Weights of a small transformer language model: rotary positions.
MLP neurons of a small language model. Each row is named by its layer, matrix (gate and up: input weights) and neuron, and shows model dimensions 0-159. Each number is 128 + 24 x the weight over its row's rms, rounded and kept within 0 to 255. Numbers have three digits each. A neuron's up and down rows have the sign that makes its largest values positive.
After each neuron's rows, "fires after" lists the tokens most often just before its 100 highest values on Wikipedia text that the model never trained on.

L2.gate145:073160139134110120153132096133088125141136152110105109123121108113138171115135114120101115126159117102077169132100108134110138139133148100100105126171172127126113141068132106142125136152131102103098103092119131113181156159057157127132133103116083138126127125155122134163130115155117125110127146100122148100087129161124138126128179077114082128130117149106125109176131160106125150140140118119081112126142153136120144137141110120105122128114125156081107098130181177148155139165162118
L2.up145:146127114112106138137156139146091166119157089121126113125129132166147107178179128153112116127105118100129150136151146147111151090141091083148127130138131119123123145144150120165152124112105162137165091118135120152124139116124094122071097137150080169108112148100150149113139140119130153131135125165114139110100110106130142115121101143143126156111141143147137164126183085143188132147098119059145103129093118121167138123140140140174127097166165113108114153190104103159098122109110104
fires after: ".", "1", "2", "4", "5"

L3.gate502:110119126121133132150172111109110146141117129081111145175119128123170083093159093143141142139104074177138113106158086078120154125122154111166167080152133101101150109130111158126131133115109152143108065112114143144151126146127152148146147113107158144083122153154121114134096122111143166105107129139152120077109104117120123140130143140123159132126097119150133116153133129105148121151121156166106189166081111136124121139197117129124149148099153171116123135157130131111108110133117094
L3.up502:143151124155116129125163100124129081096134147144145138122151097111159134119108111157125104134128135137096130099115172151162112117131111090093131151117112130126105130157098111141142102103092162135101117132131106116135135141105135161171117137108100142130149146136107119139095075114139141061159120126136131124113111144164170104134134140149109073136093098124104122174196137091157155168147108117158158159132106092105125133152153103127104164139139153145115105167092141115089156111171179
fires after: ".", " M"

L2.gate601:188173145154072122139118099179098147139148167139088111125155121142162091122184143124150090093150140130138138120108111127128107122124098109174095171138144150149076125107118094146107118132117103156137109118115123123166133145104112097143139118126103127154121151140171129154123130154139103160161161148079119123177110145128158118112163137125085104161153120140128123152129160104089150136136120118146125077114124124087128132159158113136167142151125142147128108142153128146080135141168110
L2.up601:121168108123106185148093169088116123093138110154126091121096101101178102105150181104147141106124181146124124135119098136097112142136119098138164141090105094144094151154135117157125097102128130113097125121152120125138131139114140102145169156137126132175140137132158117142138094149105197149152135109129159117083116134096120131140165109118128111115172133088092139119168129100115142136132143115150102109120146129169099148092161111132103140170164130119143107120145127096114106157157105
fires after: "5", "9", "7", "3", "4"

L2.gate477:135166133124127104151097159121130131137111167115135184147144119122130135114142090133122094124120123108166115122117086100159130144121134127157112159103148118095161146120148120109134105090148122090128119173115137155132179141134062070151113187127179107108139173104127129131129085144163125176125168148137105152109141119121135150142143158145090095130145065154164148125153114123130154183096142132112143134133129102175134113110124170097150151155123097128127123145135126117122124114109110
L2.up477:095114104084158127133089157097128130104131100094099156159087132121134132099138161151139132155111135126132099133086093139107142124154117133138124099126133113115103080125171148119145140120171125129162068163123063154099070124101137089144113126148148140116172147137091150128104137104163151143154124161134098101131128145124132142126116121146131126113164102103114152123131151155118171142126117167068087118123148119135125117116121157127161181131084109090127135132130114158185127130125113
fires after: "0", "9", "1", "8", "4"

L2.gate358:162171147134103129168145102136123104137130156091153162148087104130122097124117108151143139150102105129141122087151154100156154147123178118125093129136145113109123116159110137132124125156087103154159164086166155178101125140153100156161181141101114147103110125126144149138153079128133136153150106095157145112107073131126136114115121109108133135125138136121146107131115132125162128080067157095142149155137116130094150112166163116104117084128177111103150149142144103097159156123138140
L2.up358:130152116072135077122109074146111125121121136109134163108134141119118144102142139136132169095149147171144165091123155122127120130114114103119113154157141096101180163101158096152112097105152115124092115159133130125131127123176184118084112113139078099147141148094150120114187111157174143115090115118144155156146148107127127122093123107097111107115135100174102118144145096154109100133150126117150160144137108135141130124089095144157098123141144180127150111125124125127124181120145112
fires after: " "

L2.gate629:103125147150131140092114179066107135140145124129165162156091134080149139113149134084101120158119116113105132075109130167134107129163105142104099165135148156080121132155152164128109107104125100126101135125139131137139095111133099139156169169120129128125138107162155127085131108136091118139172180152154147096082117105124141144147155125125129119102110130139133133148117149162109086150118164148145119101121120113074104145083145142132130131146093132131158155108108169117125164158153143
L2.up629:090176147119153135129093109054106111083119111093132132129142112113126147133136116111137122157083110130144132107150119185107152099123119163147105137147137112074130154104121153107113171111118145124135135077120127084102063175113121142110154143170081171121137163134084108134166139101095077111175141118128140142129130122104156136152124108138130130098165118127165144152120142123126130143144151120106141098117147133167098160125103148135121103128136174142115091120124142130126144099106125
fires after: "1"

L3.gate522:150136136137153125141145067141094109118130114118101144179085094106187135095127164144106151151136130127133161110150140135168106110088136082104133117079128109090132157139150097150123153104104130149167121191170129146178103137099140158112126112133141118110141151093087144135116109097120099147191120158132103125141166151130087156094150123149128099132156140110122126135105150129153156156138135127146113176114149111139118121140144077130143138120102125097129143140118152141109145115161101
L3.up522:099121106129108108122128135138129150121111123134159128100155104130132127105134119138168103126136105132075130124101112127129164154139127129113113098168157132119111140128114156144146137114156080173121111117115140117167110134132164139126113141125124185108123155190145147176132136136144130178145126088146133149142092134111125112152142155153136138122135088140148105137119115122196129166127110156091094142129169049142154188125144123101082141133167090093124156159121145177124114124088125
fires after: " ", " (", "5", "1"

L6.gate430:143182133161071143129137134150107131134146169106103141160123124159119112136164134128142152130163132157085111149101131117128098144066136111132141096132136184145067135119086115160157164116142130122108084138144161066189121142158105096135136108112129125128129122134126117140166128097103155134161117112133139105143112147120120147111104123131167103102148141117093109142117094118161131170098140106158170150138106093122118142130167122144121186128134119105125120139143168127090127130097108
L6.up430:138135111118150123123146096112109130080153127117120127125127122114108106177103174106115110122113105102141158134144145072167127085188157081119097118133090106138105122131151157162120128102129130157130137148137142143108168092101118111133152070125143143105109090156125116149121140132096105119105085151136140119113139120148115129089090132142123138119081115156155132150132135134140135142068090138112081170098111113159140134141150119146135178088101135096096150143115192122134109123128086
fires after: ".", " the", ","

L2.gate113:137133118167114115174124155180124144120120117145107138109129059144131098143134130101109088131087109099178107126151126146150127155134095113144139125099076121121144103114106106097186107150120126137124135136156108104126151170149117131122079124146132148160115141179126201098140139103157126119139134132133109130152125089135152164123174138127103136156152140118107113116103133140115148106120133120172122137150095122106135194160138112141147142118138100157104145117085137156162091144179127
L2.up113:149087133131135123133142106164163084109139157097154182115123101148167111136138136143136151072092155128094127121148137157117115146104157153136135132076099161164140158149073116116121159131118127139114075117098139128148124125146136134139129162105113097145110099155113152146144126101210108119106119147123156126107118114125145145155187148135120129149157134122161085109178149127135134126127068124116136120124080137137123143109142133127112157169100108139163131107137110151157084112115111
fires after: " |\n", "===\n\n", ".", "\n", ".\n"

L2.gate256:128100150130124163116148157106156098140137138131153116142150125116161133114166160165172079115135145134142166122111108096131084169152101065092125155113078151080185153137134109158127140141153129101146141116129114143158103114137089126145117136135092102170146093132120128147142127133116155132119162127129148137139125122162136131147134140116089138124094133100147085136124150145140120166102105102079130123133093148117136093121152093116109136176143137082121167084170153129128111159157159
L2.up256:175135147146185173132123109115130126150124116130137155125141104117110137136085100102090125160120161103112135180126094150150162119117134126120179091133152135088117123100153100109092111105105119126127103100116094118114138123146145122095144107142120106125093120127100144128129169143094133137151160146134150118136139092150176106129132141114116147099103084126203110157126125135122106135134175135154122118153138129138112148197134136135142146171126090095086136137114105165162135127191113
fires after: "0", ".", ":", "6", "5", "7"

L7.gate105:126193185137149112099096126150088166130142115155143123197149151107122136153143178158141105096137118118152085136152108137112130113140120114098111143111125121174145132147163150087147147109087128133130114145100107152136160141132149119102121080140101136118092112123190134082145119142107156116099120157119156145146110140144118175121127131109120150093123154100104130119183097164126129094118123121162100139115141138109130116106092136116129189144150158118126105109149131119083135142131112
L7.up105:115111114118136157125150132122140100090148116175161173143141104149161133116131133135139169098112138152166157109119164131175118130162105108095154166166106091081154114110181124142123108146183130123144097102152158148095159157099092165145152133103111088122125141147138157134112115123147107115143114169160137159160134144127092119121090129136135163129091118136113147161131149117130139152114122156113164081157131141131153100111192118101107103122118118093148120136132120124175116136166123
fires after: " the", ".", "'s", "2"

L3.gate269:161098185155118163152120136104141155146092172163141126164150141083157114118142154134133088142089181108116131085133076135115133232134112114122102106146151116158089115139120116141138139101119137119146135104159102075179141139183144146122146098137124121140123140132141129068127116093124114161125165113128135127110141177151122150121147159125120140115151115113095106143118121169151138125136129149121148115123147128111110146114103074121127101138109117129130136128149114106102115135135110
L3.up269:140134103131145120089100105133123147076131113105118113123082166139145130134138157163163089116144126136084132088124132147149174131124098151103095139124118118116123147110130117147059142108110100115144130172125147154145128138129132099131122100075093158161152143133152128110161138130127120147094157103140143101149112151108180093105122116103145145131167127159096137154178099147081086111129163093104144165120123115166142124113123159085132138148098148145128119131155133134063158118114130
fires after: " |", "2"

L8.gate49:146124122141175153155141094144077153130117165134112109116137132113153143170141192131138094150142100133158138143118115107106125119111095148136108132096124124121173137159124148172180144137103164130153174125111096101163154152114132168117103095098162143121178139128130108180175109132097123100137133126089133120168155099149099113150148143107112092077133148154147145110132103139146157106102111144114112121130147077136165146142111143162149103135115122112124126083126118133099115127086126
L8.up49:137143130145186147144174144146099153173169130111125134149119121068118111156121161124119150120146144106156144114076135131117129102096117152104154104145112145130129155135118104144123192131123106127187077130102126109099123082147116126168129113123117106169123147105114115129125124121138144136073114112140096127154133129158115069100156115147138133130078141144126156137147171125081125128097119118117126144181092106157153136124128140109129125160105111141150134116159151159091122110085083
fires after: "2", "4", "3"

L3.gate309:122160160151086112125133145148123161118115160155132181155128094083098111078150097131130126144169118135154083147126115141134138136118091125157101124135128143118115100122081127125175143126124120093084112089096092116108113099129167120152141121145156131132128146143108096122111100149108135114118132051151135151154122100163140149111138129127145092074172121106124132132085140134169103134120116107116127095115068137124114111146090104142136083115160106088108111096125126092142127098127135
L3.up309:105087104132109130118194134088130089106145123148120135133166086134125128104163169109112157155129127107129157135093123168145141089116118099116117089119149142107122114073148143110116146115120162136096135116173115160126144150147152113091136134103113114073118157137102142120108095106114114113133110161102113107124151128106127116163160175075148102136118137074161140139138182111138157124099181145139128135106086116144121157188133134129153132131145149140132127154170131157128130149135150
fires after: ",", " |", ".", ":", " +"

L7.gate369:090124095104096167155162118152140101129152160115104160144139144090124107147149176145169090134113134094135152103125101126168120116113123113143103057104109122113132134104154127153087126131148130121102135131133101144136140111091093123165135107130098156108157123105141139088135147122148107101117135099095124094131106150150159149133126129114110084116138148121146076165176148092128173122096103165109170080132126157115145083131132115126113122100105107115131140086129157148077114107139112
L7.up369:149141131099162108107177126129092173128130086112154113140098130128081122156153116127137145163140101116146115145111178116120168107112157138138162134153156094064073152148158129131144146133147128121130155108106162172129104172116117097113167117105125142077131152145152117118137090159123136111152111136115151138115107150145103146140108139148116121142085093164121101157099120130161126110153154150139134111119130154116172147177136113100120137142135148116120164130065155106112150083146115
fires after: " ", "1", "."

L3.gate334:130142143142120114117112123108114133185110140119113156152096111159148151115137111069107136113096145149144129141130119123089130129125111139137134147109116197112113113104072127141166138122097160134134135130128107100100116077109144088133150150195109105139138124152174139117145137128108122106182131099119159100121154134075086184152132101119141147146130114116143100109110121130146146089154130135118164135124135086111143105117082144162164111090137147120092152092136122110157071138108122
L3.up334:179081129106155150157185104099155121150154166083105124137149110149128119108141137157122122119126101124124129089126134095101155114156144103114130125152169124121086103144166120128119114149183134104136131128117118119156124105132128068121195115125114116103151148098121105120134109125111110115162129180147140143179145129122094136142113141118177110096150154113144150107132106120188178136106138134113093116111154146135102112134105134115159121108118116094144130103141151099168066136141144
fires after: " the", "9", "8", "°", " a", " "

L3.gate422:131097162128128136124124116164128143112148139136118159126179112130105149146108102062075177125179118098095128156134103106158096130154119119151124105125136130145154121093158126115174130081105154154123144126094138148135118165135131113125136075108094147147130159102088122127120148116101114132102129145136102051158101129121127144109152107136117115150130129167105160156142155099122097140159106126124105098141095132104123166142114096141139102136108157116156106124113107170198150144141131
L3.up422:112111071126150117116165119144138096126171128127151136086109149144075150121128133166127141162129145097166174142116114123114097123123100117132122144162169131170081112102119111129153124102166148146146119212152093160157114079126139128130121140148152119116148117131121107151114137105111126120099164120145139164107129134173104139152117139128109110099150093118117157157126144105119117118101093132143164117106143077166139099163111107108101132121121116082131103135134118142116171080156098
fires after: " |", ":", "-"

L6.gate327:097126170079153132113176097143129104127153147129103141144109171083132160152111135092111134115105119161169098117144121099113107132083204083157178150115150139089084125162144131123102093109138133129154154102139144132154136150114094149129150134117126157124153135148132183127129140185099136128113144112125119107155128115093120131134097126128110124106143094108123137128123160119121162125164152170113143159136130141115117146143106113112090169124147161124168111082157145133111109156122095
L6.up327:144144134121167089130143138169124102121191146138158139103151128129145118106125132121092116161135117121127167146124150105106149120104134137138114115128107138135141143144104152125100124171114135082120089148138132103145112136164141152146140140137142129124161189115092159131148082129132118093094099099077121132104174098155124108136118145133113177116109153128146112136154138165134096090110145122166148121152139158162076131125114125145109173080132087102123139143096083191078118124145129
fires after: " P", " B", " G", " M", " Ch", " S"

L2.gate213:118105132126115132132112124090153158135106108088095142123113130119129104159122195130086154135078136135133132169109100117092126113138093113170119106093109165125100159172149148128172146104129121166161127138113182146153126137107103117162134116151083136110137127117117144158093145135070136134156129112125128158116133103113102155099155109132138108123141116179146123145140134160070130127098107127179108131134124093114148153139148117131132109104089114128098061138125121095123176131105152
L2.up213:149134094152125114080122124168105146117156094159178129168129116130160111162137122114096078127141143071110140125157136151132165110136131116147160156131089112141153123141072130095148098143128134131167146124125168127156144139136165102184118117162122155150088120109119147127143103104149108113148138150125120122108101147115110115176102071137112118113114105103150101113126124137143116114140106167128145119158131097131135173129151139148138094171099069175115116148109100083150131105123115
fires after: "2", "In"

L2.gate346:117170183126082124129159129112179119158145161104099092086139169109138093138151170112147082109091180133148102160103119109107134162132113120139097171141141158138119150138122118121120119093130099161083137107153164138120129100109132151105168106162085131122140086135113077126160148137102138093110146128147090131113127115119104147102134151096124129136146114120103121117148137115159151073148126139096146138096144114158085118154135150106125128127162114122144124137134146173075134132126136
L2.up346:143134140148140181124133157149168142186140128124124127132159110131110143126130138108165145137113104176163108158102120133082123128130110174117142160123116128111158114127131107127093094133131112135153117121147063203128121129131118113121124145141082112151107113129150115115167114092122090120111146132144121131162109068109143129101166121123133132113157127159056094129172132154097132122111136159098119100097146134099157113083146139116110111106105125136082193115127130132134093128117143
fires after: " the", " The", "The"

L2.gate391:166126173138127124122160111124089139163125158147144167143137150164139103111124126122161120095142119151125115152132097130122103131145138131132091111140056154118159133132160144125134170120133133093185152115130134155140133156174107153127110194185090105093138100142116160098150113108106135103163147103140117123128154107145104142119137097087103131128108137118124126134149133135150096203087126064135100138144126145090124152126149130140107148147119104134185118104130149107136127143143137
L2.up391:125146123164153098109104141147100136172147149125112150178129169121107112160158078147115135119145137131133118200146124130156132104145110114168145111127145150117110129178130126119090182120139130114136110121128120150121123124158155147109140131173128118104129110148129144124126119094045124085145155126164129119188127149081153129126131104173144127133161085098107147112123100188125096114124137086072124130130138110127112133124125101096089138102107120155148132107110136123114145103100141
fires after: "0", "9", "7", "1", "8", "5"

L7.gate60:121095133125146103127140133125130124132124136135118135150157118137113140135139172119126102145118141116141161188140139113183104131114122123147101139130137138177131116109129138133126114122118153125160167086126162102112131159139160108142127095102117082149129156127157101101089113137090089140106158172104113122177136185123151133134127146090115089086089124171147128150096150099140142136185094169132094126095121097092159203096140131099138131137144128124144124174140158087133125130117127
L7.up60:122071099153087110117162109090113119087148162125122137131109109126152098108093146135123132131150112150100127120154105121120109119148181091097145130086161094126070131115136163141136129147109108144081100163165139122134142108147140122091174113161172129128117145143129186113121133068113111135109107135140162176099126130143141126169086104138111146140103136152099128139109154121118164130125146120086107115122101111155172126186114125129103170112109131138135137148119133125108138092094125
fires after: " (", "===", "\n", " =\n\n", "=="

L3.gate313:153129141137159080091090135115173177128151124119143159128145118165111111142132153096120120123132104156128104116135145153121124167156158156177070171119100144145100133138125149130142148107120134088160123175111090117147132116118078149140130141177180101142061136118124162093129145117129138127139148148106113157146113125118145133117153122152117135122112103141138110110143081121160133160148104133095131170117126139138110120137178076130154121117107097169140124083103161095125103125101125
L3.up313:132141111108167120115107148064127133137134166101113115192124160092163154095118151104144164086145136087158099142142112086143181105092146183153116108156137150094163204107146139127126143126158135089151137136141111124156106130130136142137121145148131127049128123168114143152136130108120130095151135145136154118137121102112117103121141135117119120127134111102138104114124132109114108116094122110112120086080134107084135102101146147128113100127149095173130129125115120116146172111126118
fires after: "1", "9", "2", "8", "7", "6"

L7.gate374:159165120134133130149151096127130104170152177117159100117127117154138129110169119098101135146133078136128129104163170091135108135158164112141139142065122110108161116122118117128130103125139132089112162133105095072089175131104109159142152158198079119086110116147139120125150115138151129123138141087120127125098082150147129142113127131097134135091113135111155111127109142144129122156109096121201142124165120106131144185145127135124147139159157136123159136134146125114121087141133117
L7.up374:139174145163111144126135108181107144143077121104119119079106178088094113188104090158109137139108131133128093138146078126168172128125146096187116110152144093127122145129139116152098137104140103117121152118140129135116132110103080160108107100109132139116139143143162154153120095103120132121120145138141110150083150101156152129113125089111105163106138104136149137130160110139136115145120146122095158126134130096128147177151143121105081128107136154108105148156151076120109161134102100
fires after: ",", "9", "8", "7", "2", "0"

L3.gate275:129122091120137116120132132139117122154113138096143149139174125159130150130152122104117097132122125122063109144148070137105126191116125159096112152104140132121115102084121137116150097122098161168101107136112112116090114097165148135119126107122148187149108142119118106123150131106161124088072146115141152099129117120126113112126158095169114134178130154113130097112123195099159147132134095100135100130113135143145159134158135095123130112106083131110083165099136161083161121151114127
L3.up275:113116120152125131147111107145101147106152108176126134119091056160150160123154157101157118112179135121115178116138156123098149142127116110117118108134107120114125185133125120093097156167117181126099122136140130111133088113131156126097128138121156145155135134150125176134105104111128106140093129082130120132159107121133136212213124132157104148092155087111109135118177112132145145133129162122094136146097158137138106112141108152145130093116099116144138156123142124140136125134126119
fires after: ".", " |", "-", ".\n\n", "\n"

L3.gate104:122092122131091132148112108146133152147150144110115133160132134122120104126116123148129122082125162179105098141119106135106083131104155110167142153155144161118183120160117134121160120152124058109167112138153124098146145124110129117117169116144076124076078105132116129099176132165141137143175116086117140093096075150115135100136144126114155153161132120132136119133151152099136088130152111100117127138112122128120111136165111087089099151087136138131132113099111140115149115066144146
L3.up104:165167103120150131098096117132131116122124165140108136138167152103078159146158131133147175107104144100101140133109084147117126165149110141173111090121125147135091109140139200140109150164108088132129120138123101119141116122138158096119122105136129121108091150116139167076152148117078144135160132130135148100157175107122127140134148114138113139109132160099159118122133108140128160133129067110160122135091127107130133108092126115161124083158153110134165080103135122171126127107096091
fires after: "1", "2", "3", "0", "5"

L3.gate106:132157138111081130124120148125136127148167138120143141155122087120144135098169140133177075147116085153130136115131098146123090138112093111153126104142151132091103093084097127139155108146101139149135129082089139122131125152128123106139100142141123110171126148142143110140180144112121111122127162133117143115112100115144178146120132156113125105129124081096178087178139158153133117146090097154118131137129128106063125157101138129096153133120118120167084108099110146077132143113149073
L3.up106:107118138107155134122108126148176127084143174135152159121142138115102189096105074133112103139119110120168124155104084128124183152169142115102176148162143127102115161154153124105142110129153125148121135132095142117142138139113155131172134124140120132117128095117099135124137112175124184167125107103164130103056075152118134109117143062134129142139150117130139124128129108105109135124097136129127135105108146138121072118103104113093125088154117128111092138107105113104151142116148104
fires after: "1", ","

L3.gate142:129175161141095120123185096157086117129127141138141156123129112110140121100158130149131139140114122112139130129106116151140085160132097133077103087131097122139115137101179128146104139108105085103096115085142095135131114124141154112120140155096139126092127148127142134149109072075166097135146120167118155135132104133135143120123192122129085115113083135082187150146128139148133105123110144126119115123116124187080151132127120133113168130079144100096109144142119156119136140121135088
L3.up142:120119099141130135153099122119100138141155152104148156097110097138140150085142105141133101154165118116119115123143157142141123138140171101074109130121128077130100168098161127136130144131114170143094119160152125121176162128086111138133138137079117163120143121128131162113109120163146132157105125102131151107157121132115063145115085112169149133126116144123103107134136107137170158096116079159107134165153144153153135136115139142173104129156114102102168170168167085095123124146154099
fires after: " ", " ("

L6.gate225:128151118150116131120114153098096083129128119093145113085081085116128141124122156148115085158154151144153111093152121114127138094086102149119152158180122126081080158092110144162126130097146141092119111119163115143138140111077154145097091147133144113131119154158153107138120120116155092128105121098145132064146135183139117155142121140141096097131137164135122111167157146093153149120099087126122121121169164145130127126129105135119149128128126146109160171127123125107076139154132160
L6.up225:089109078155110133110134166146087141110161105093107116119079102116123126155111158154132129124143114111099144095147137131081142099113137148106131155144119134165123160160114139171147134125106118138143105129167146173132107095121174163104104107094168149131124162141158142153107131106176147112139081096136126098130157154115110100140112112139144133142157157115134169157128144096141150070145159136134111093124142107163123145104119112076157161099126112149157156150106136122127120118151177
fires after: ",", ":", " |", "=", ";", "-"

L2.gate75:121173129150097145124162090093147141169152109135110149135125178142158111087148094067139115121088165140112141143106150131083100136130131144083129142103079107115111124102113125087119147107142149143121143115126129123135179134112140108142142139148149111087142083119157145129116142150090128088127105109090102139142132104105144143150167109127138121144166125096140139110077164135078124156105121098117169113164143137119127120102143115145094167133167111123155114147116160099096081130114145
L2.up75:116109105133164151097101124101167172126148122140104141162161130170143132108117107077173134157126167104108145153102069105110145149092123153136100168153124081125147149171139142154134133107151093104133120161178117144127079083150134126125122147139116133118134083130121125143066093113102136096107144145134116104142121122122107176137126107108141114159130110164104146143154150135106102104093140122120099141141114109126127172131145147144096154147147083117170138128149126141167134107113163
fires after: " the", " The", "The", " Time"

L2.gate423:146164139162125108149109105166141122121087134144115130150145159157161119072183149130117098135069122177135104089118097132071102140132108112150160134118128137128094104153114112162184100120120113130175145140108112119136160120139140102125113053104160125128151119141156172111140157123109131166127113113119146126163139122121145144144126095151142133170158156110111144133145117123126093111098140165095100130122117122093142148132123167173123125120168137163106147122120106115112127167164128
L2.up423:148132106135082108088178097154090138119098152151145132116111128153131139180092120124111105150121127096123177153133108152143148116118139134159156129145094141101123122088133146107165095141128136117120126169168170076149169119100117131138155132147102102147151156131131126161150096132157112183100096121137078165114134116112171085131079127136160161094172092157115124132131140114126182127155123132086135128153124120140148122145121156156105161110142130119142118120115141124121149135159166
fires after: "2"

L2.gate406:143101128148152178112137145098058122152147119106133140127159159124099137115143115087127119117155121123115158117127101141126151113130112163087132067117115121096132130135150158093122103154117154135120132146087085147110137129118144131100149119141164143161149167086114159117160121125130100119139105126172102103088119107150179153130144126093110115170109116154122114103054101131145174144079140127151111135101154116110156158125110115129134123108152140166135168124096104118103079147125110
L2.up406:131120149131103119137099160068095107120116141083150125155161102097164104200085136113156132126122116157135163063141148140147145128167141142116124163111089137107177095103075111133123126099146123088132114130116157106114130114108146125118144184121152124155123177126087145093148113136127124189143142085142114118100120150083131140128117128109108140088121128184132134154104075152145118128090120133133105127107121120155127119115126111149133141101096156142125133127109132111147146127119130
fires after: "8", "1", "9", "7"

L6.gate425:128127139090128096091131118113119153164154172108083131184117124156163152132145137104117126155129086139154124141145104106140096163077136079126154095132153117095087162147126188114097096115147108117102154134137167097126089161104080124137121099125114118079127126127151125130089127123123077108132112127104143135160096189136092160121112129133124120142148119139125111127146142129141120148089130156094127129127119111102160136128137116161192157136133127124128143152145130150113153078132102
L6.up425:131141090108140103132086134097135180154119133107098124147161123167143109085129170105128140108171122095146109125120118143118097112093141146127143112141139136135079115107182170103127110117124161165144148115148145161100139137113129179121149139155133139157125096135168152145085133118135125087144099147173136159139102128097156128165077126069099143128134118169093135127114181101136121093145113108112122115085144088122147146118080135148143128115122121136100093145143142148121160123138098
fires after: " the", " \"", "\n", " ("

L2.gate17:141146118137123095165149147127110110124139130134155112122150135136179092128161164120161148079131181185097126125126133137131151148132117133137133096106065149110125134161082131141139106086145134084126111109120092098184156139141159122124122157093127148180116130113087131108123173124105142139148164173129103133112139099139133149130116118127133115138176119109104092128126136089111148149083123150096117131128089111105075124110136107145144147176108093096099108128115136142154161146111105
L2.up17:090123163108127131115145189133122114121151131107131142098101121181114116130166140143141104164121128110114117099134172103137126087152141148127111151137122124113117182127167163121144114136116148151138082141139125118139149130105127145156159107095138116123148131133154139140108134137184113117124182141150122156140106108144146117083095108196159143107124075153121125098164116097100109127079113122125113082143166130112134130128145086103143074121144136139127168133125153091160075107144148
fires after: ".\n\n", ",", "==\n", "==\n\n"

L2.gate599:140138115112094157103085150089086110105155156122106128122098107152114159123144129122108094127139129131165103111103157106158169138149128118133140116134136129104133150088167098110164113116143155118152142128170108119159172137092142114125147179129120143104127131145143149087125082165120090150166170123175130104094180135108133150168110147123128097136165149171102130137103111155151108138088122166154117145099119140113063138138133139142147129142130080109155118160142153159146121157138127
L2.up599:132096136088104179102125170149145134090099110128150105091153109133138123088135084085167122146131113121136162115113097156155120156092134133104107123155150127113148113138115138131115132156163132136130170097136123123138166156135104114165131138139121102115140146114112153149142163145117103117133127191103130089136092136116118123128087128076140142118115092165099124137115150112119144102094135135131135105144132073146170197157135090101127162126125145143077141089169116168122101156123129
fires after: "1"

L3.gate563:176135129108144145166149126151116105089147144109107101150129085140102174130168124121157102103150130115113106168134132136160107120105141070119128147158116117104126134179116103134142114164138111117142134115180135169111129130136123127168129083117126133134128159132129120120145130149159163127127127151096103123109141070158136128111127113090077164149152144106175101168150122158122125159087144088126151151128120132116088079112128119155090101139142175109109151117118121068092133108121122
L3.up563:147170118138145104111124091125099105136099124077139116161056153105145109096148157129129141156120161146155101086152146119114130138107107120150129142133093101105125115110134093144082160102099140149146108111124129163116082119105111151122123090155141102092114147108138146144176151118125100097155143129147127126133128186098119149111169130094108158155145078097174113127124138126150091155136117091140150105085154120144148118119112122115121162127148128083162114130122107153122152106076110
fires after: "9", "8", "6", "5", "7", "0"

L6.gate193:099159117120130135093125111125102119136114172157103155154146125140152121149113137098155107088172102126185086178124117110174136115125126096122114125130119090109103167172121156184109108116149144124102135125114142091138168108085109136112123110139127131120141105160157122136141128093092117155113149153162115177133158128142132131157165117096068128148115151128130101100144121106153144146118122146121123069143137108127128089091134139154092118195121158129163130103123137104126088145112133
L6.up193:124122122100130154127140125127126121150159121177137074134144133102160132131129113113104149115126117130101115125091113115121133123117124144111125160097164161147130152146106134151117129123147129117152091110130134114131116072155148100123115099135112054146095131102105141150110109133102128098178125118158086126099103129109150131121100124071088121138109126168145095158130143115144158154088124096152113129104115086150153119101099122180108133145143113151123056106115156145169090102122057
fires after: "0", "2", "8", "1", "9", "7"

L3.gate304:107103114116107155132171137169103101138138161139116155113106090105131124143131099106138124095136097116127160128093138137144109176088078126166068135100130123101144113099095123149129168129118127136144164147134159109147111110084134101145086127126130166096111110153104096146108076128130140105129117127117118116090112140132068170144124151061093115111093143134146131124146113097139143139115120125108110109110114132103130142125162093139142151136119163080170117122124149138127152079170097
L3.up304:099097093121129117125119163179114148117101127112110130169125111132125103118075090115143130124106120128123154163099135186148117088132087139110119156159120123140128120112094099158166146158158138158135119091113172114140125104075184098059132089124133151114115166108128173122144165100159152147125123115111137128157131146109129132128124129091167120153094132135097125129122133147151142165117099137130149125075165124120163095160096101149139141125086130118128137130158078121139132119120135
fires after: "1", " ", " Te"